From a checkpoint of a small transformer trained on Wikipedia: width 576, vocabulary 16384.
MLP neurons of a small language model. Each row is named by its layer, matrix (down: output weights) and neuron, and shows model dimensions 416-511. Each number is 500 + 40 x the weight over its row's rms, rounded and kept within 0 to 999. Numbers have three digits each. A neuron's up and down rows have the sign that makes its largest values positive.
A block is one neuron, or neurons of one layer that tend to fire together. After each block is what it responds to, as a language model described it from the Wikipedia text at the highest values.

L10.down54:495461553531455520514500559515529522528483493510472590486447491546571501523478531527522484491500490493524518467492530529447573494476454516478457487440476497450502544473502472455538493502488456508534474458454551489514540489554517505546467467425569485510510468489538469530512560478501498466
L10.down520:489441447533505514484477438470539449533504490450453490575494462537513510543513495474535474459535471534461530457526503492527479483509503617483409552501462521522453492559544472517468553517493496513490546508588494482534477508521456473509523495497529520544502539517505509469462495538468485530
L10.down597:449496544447535510492470397507516558489518546478492484522498510507487552472538548525541529462530518503543514531515496546527515531457460521535503531585484566453457482538548486517473501475476492511514467607470543534506521429483491521472500459469569464392520494451468439498452439488523555559
L10.down735:451515473520496509429440498513546456534511504497526555552535518497433502452573502504521486524575585544511493520524471477492496524543465592454505527466460435453573523489490498468455516513498482460478536562470488508474511518481512543524433573479472556497547545506566508559565469503480495567
L10.down768:483589537431472548519549399501574498468543490561514403509501442519432470510512486485548504552454471528457551485528484493479474538499528482486527509510527468556462511502434527458517518465473517549565537502536471487465580504448474511514496494474528571468457485529493481468471553589464443512
L10.down1004:513531534461526550474469522449540438458575524573468507517528602548497507456538528493484537517514534479532441501487372469509413543488441472480464558474576533496492475543571532472505534484434499457530492431428509479513499419483489509476478402531554480480489531519487490486454465472517530528
L10.down1142:432535423542468487525474470424482513522483526583530486492540496536466501540558492550543462501487451479560531493308515478442523511548492485591459507479534465528448519491517486489426471472458467554548505460519479515544549506467499479483512519517490528479491510500506457569482464430459544499
L10.down1211:509479463585483543469496541514492502462505495450543494518499579540520458570523550570431490540459520504465536568570467533487498560433503372529504526544488510505499415451496507497493544526437498478561567519442479515465531487474515478519483529523461547485515452485448446520505488500462467569
Description: Table cell separators. Pipe separators after a number in sports league and statistics tables, plus punctuation or conjunctions after numbers in prose (65 or, 15,000).

L10.down46:524467535502482492497421538470524505525412543452491474499472581485514513557457486493562529485528527495499453482537498478463534512536431469467489472476512449493442522495470508505488540424441499473475496545504415393496501512431508505490544458530519499495495494550493487545561524507462512466
L10.down86:531517571457499464455490507503444494496572504438486441457494523582451495533519502546497519465524479559511479509458555500459447488453471510478516488452481448440535520441535480490452458504359516509492447522508488389486503541487501545548447530518422548540525474503476508481454481470489475523
L10.down285:504516446444492385504529476472544479475537571474520608467518501508455524510511431514506536499490528488522506441478513450557478491443397430519470473539506567526481482486487430507496493514454463520568473535498538524537476470515521453503493404480534534527566562479503435547544498532496514432
L10.down516:500381484505498404503545518464481471453477549478492495486450471475487490495450468423534563501527501473455526527570533505498532443479497475459455543528509401480550475563539440484560517476518519504532533517458493537534558376513540511514573514483473505552442475571538488474575432563552497486
L10.down749:550517512420508511417468517478550510460468517568569478547517620474440516522443462516544446495514562518507561489550466470492534503456508478485548480507488514480528512466480493494525543476547486453490528518558434526427489503499498553521498536517520507490496525461489453498514493540513449525
L10.down985:508476537453481462513501487573535509476521507482527447455580495490501544440473450498483576422481520506445454441537452481521455487461478476507479567507451485436535500495552493465447515482537543495509524533457453467530454466480513538440478572527528477492580432464563426465489498551588478548
L10.down1042:462532493485503416462470489533468462490505457570489494544481506533506455561523498511485524527494525497412519520431493509442542503476434451538481438536422437595506468464450455520479505518498492498499511505422571430403452477409551441448516515497454512569547442508480531442528502488533479461
L10.down1419:527542457417506479475536405523491486466540539482538594504473519526512533552486526448491576578530437482470470527505454441555511497460422505491528451449470484470516438503467502475466561415535484527577506465497477506561541458495487554452536538508544473522457489419509481459493518432528480452
Description: Inside-number separators. Decimal points, dashes, commas and table pipes inside or between digits, such as 24.0%, 18.2937 km2 and 1254053-43-4, mostly in statistics and tables.

L6.down521:488470496447527572458477487514502520478557523496501467541513462502406462474559486448495428527453517522585495524482519469498590489573517505509513388472561516503423504478489456555479498460421512508513555458431488439524511470520439457487508612544529483489506566493496542587478402478475480524
L6.down532:529508464543573535492512480471446452499502539531540546526559471399527548544440489547492442522543524532483546529446555535520552446428488513495499491492440491461552486510512388594460434501487523527516526486487519529487512470484448483515458471474490476491514534443436457564502526496449523452
L6.down754:529478500577536439537466483510497497477469539488542537587426558532473469504517562496503455515491486515507474517528528511503484467531423485493528414516506563429510478494442410453459530427500465552480536486584463508520539489433477477467488491473445490573449460518462550519517449542548469529
L6.down833:486492487546506513470522374547481397521518525499538472407478471435471512523499455500549504527484513505479504494455551518429509505499478458515476464526398510461470453501504483507485494455409587566527538545554537555556537482580495532522522480518546472485520481570583514440432485478576515494
L6.down1043:442499457519529502512498501516528447500556636514595553499481476543466519481441565519507582472492492469556533483489507477477566470473574495557510499528455484520404522463454516476461460476449549543580517516553554509495488403474460561499573531468530497489521548479484509503515562482509624520
L6.down1082:585505525519483534480474466576519501502441459551526495533493444479493523457519503477473540537469564464473527480457513505624480464507453510496524563470541499534554519466528516521551490498485492494559508503490518476466504541544483571505385466500425499556423459527486445504498478466582538493
L6.down1478:439492464560507515511529507490512497433533465492524520511514548525495485484455514529411478474488524466453461537557515423566533485600452541511489466452468487522509569490612495555487505476483543444461485491491534464444517446546456491420474500448464572455562469556443424511496405477568486493
L6.down1525:499484491523510496568475505486520457544479426491542471351463427478465514510470478552501453543448557493498466565414529507536548459590412435503476488515523496536478533468495417478532457460537470532574518452441424519432490542448459484577491490572522508523439418396447482528502510488501473509
Description: Separator after a digit. Commas, pipes and points right after a digit inside numbers and stat tables, as in 4,925, a 4 | 3 table row, 6.5.

L4.down1423:488502469472553567536457442527417529522520499482528569468523504470564471506458482521551548487459445515549485484490547448555485497388447459472469499514505539482496453516512499510573527526500460531478559518495468519489488535492580576501467482492442483545499465515446506505496555506494517489
Description: Item-ending punctuation. Punctuation closing the last item of a list or a clause, such as semicolons between list entries, periods, table pipes, and question marks.

L4.down745:428457479544495505464480548544527472582491543542542482462481505523519409472562477467578438558505521515533484514390437457539424440566544526530538548451539509466485538454552480639487473486544496489432470494536464544452496508488463562498501572593492496465524552579507474476546495560477546475
Description: Table closing pipe. Pipe separators that close the last cell of a row in wiki tables, mostly sports squad stats, standings and score grids, e.g. "| Cup | |" or "| 82 | 8 |".

L6.down415:439549430567554491476505430492534493506488448495503460465484441554550441497543471523480465509425450510522504511499493505549466446509427601473466485549524489512463508476435561523441476529511526485516542560522550426513518464425525462499526464529410456540431508532551534470493472519497528547
L6.down721:497486594478490537564506401431523468549491568487483539488489464512454502521509511485531467509522479498560521507508548470532470519536430505533532536412498567484482550517505447523452527461515531536453575425515537521554519533517508550487515476490579502532541455490492495467559473535536502525
L6.down725:432489471529520453496505449495454502472477467511601507509522522465475528535473536449452563445521505478472466435465486471469486474477564496424508432492486498540542475421482429512443507480474509496497550464515532515511434493495467504453492525521455507455450514530531532447505465538506607475
L6.down757:486519496488578442372500498422470413501560494461545528524546473453485448545464475458480503523446471483475498492499481513439455517514687465459478493515455487518434494531515531473509444527476515490444573556458518538478478479501503440504515535529511551438501507516492504555565432497454452457
L6.down856:425507458523569519514502499439554469510532499541488513482519543513488536518438478467450419507507494486501443484514439462489502531431478555529473519470597504549497480448570504505460481514486531497558497515561498460465492456508527495496514463512525537429479517460460449556555481454508521481
L6.down1007:518525537468506538490492545462466463530466547512520513553485500458474497525533438510512531412510569521438519489494454501511524502443485475430474574509518530456440472512490441444452468509528580523500523498468476443498489511570489583424528470466464513558531467490518554530504494533495530535
L6.down1315:512464486483450503527401545550481487473517540539494544504527494495511477512475429504490543520461547501531529458547468519584537534416445526480523461544518484515506462531540551555446502421483555496521500424452529542442454479487540486520515484487494446495556462521504521477519467450550471500
L6.down1429:518513461587570486460439507517442488461568499516565492514523525452517560529498504510545438524528539516495527449483516500591517461433532503537478448520447564483487540513426514461505545429495508489489530525465459427443537503530475446527472474513498487505431440520508517539494504526483531534
Description: Numeric table column separators. Pipe or semicolon separators right after a number in sports statistics tables and lists, e.g. "| 33 |", "10;", "| 41 |", plus weak hits on word-internal pieces like the hyphen in "sixty-one".

L10.down224:535521523449549483412493472508562487508525560524518516522504445410541458502457503516575530553494487481568560511456496516535540519505482501523503469522474521532503545509510556511464466553500519524482515549519557473458458474465555455458442480493427456453527452563535481594473517497486535474
L10.down248:477445489470530468438491535572506513520496514488465496470398528499495538506489510539498537507495414530521490458476507481496465454490435430446503533506503488500502539494504472497451487468542482495495500544507539397468501498562507505425539514543512424511503486521456517548534458510488511452
L10.down383:530451480430576520526547494509530446472516558485521485481516528542523540461485556500507495493516457474518473491523471523463496523515598457557468492570478434514442575501431417468444488525506481513474468456495619503428515473507553553534509517546531524605501521475528531464455553579499454481
L10.down389:489497548521451495550477430487477522509513512533540548480469482476557543508532536480496475514491469469491514502490531524538511486511516562487496580373492515507369482517541521483504547449503494503464439564557520492427537518493542534438493525513537543486395449496493471505479478500525494485
L10.down703:567581512528518542482545494541457417491438499487462579497497482498473461489532572448496477485524475455484514511465551536487466456513558505573452494454494481549487560512467480520507513553444531499461497501461493468456462471539399491494533499455504554487467499446495560458509492541572542520
L10.down717:555471532532468524495532489505436491480446465446509577514451472518520504576520527551538491443532539510482445454515483515537458518509472551475507548466498545498495517510487534537539511511552414567470514468433538435547454534505498507494502506509535509466522534535491489556493497468553520485
L10.down872:477443517438454529544476424482557453499524511548522518456477515503519545432458514513501487507482504526462595568439530542449478518552485517549456482529487471462427506545513464467539477463488452500515471538516414460536439503436539501452473471535417429537443432480530443518451471469563492454
L10.down1531:432516563394498498456554482522530415512534526499534512445553480530505575585480533532501526444494478499532538491501476540543466475462555501473468497459547474394503472475513477469436529512424548412474494519470441475478549513521493542411484545530482505566486513448548520485462534454515488445
Description: Mid-phrase function words. Connectives and prepositions such as of, in, with, and, plus semicolons, mostly in technical and biomedical prose ("department of pathology", "patients with").

L4.down131:543555512522550504548482511498506484538495526455510524523486458532445490485526547485494438432487499500501497523534506520523514534454481473559575463462469505458560526461467529515539561544440550491411539482503527497526550467494491501515458539471424520519467451471517535524480536447416476489
Description: Sports score separators. Dashes and digits inside match scores and numeric ranges, mostly football reports and stat tables, e.g. 1-0, 2–2 draw, 2020–21; also goals, penalty, debut.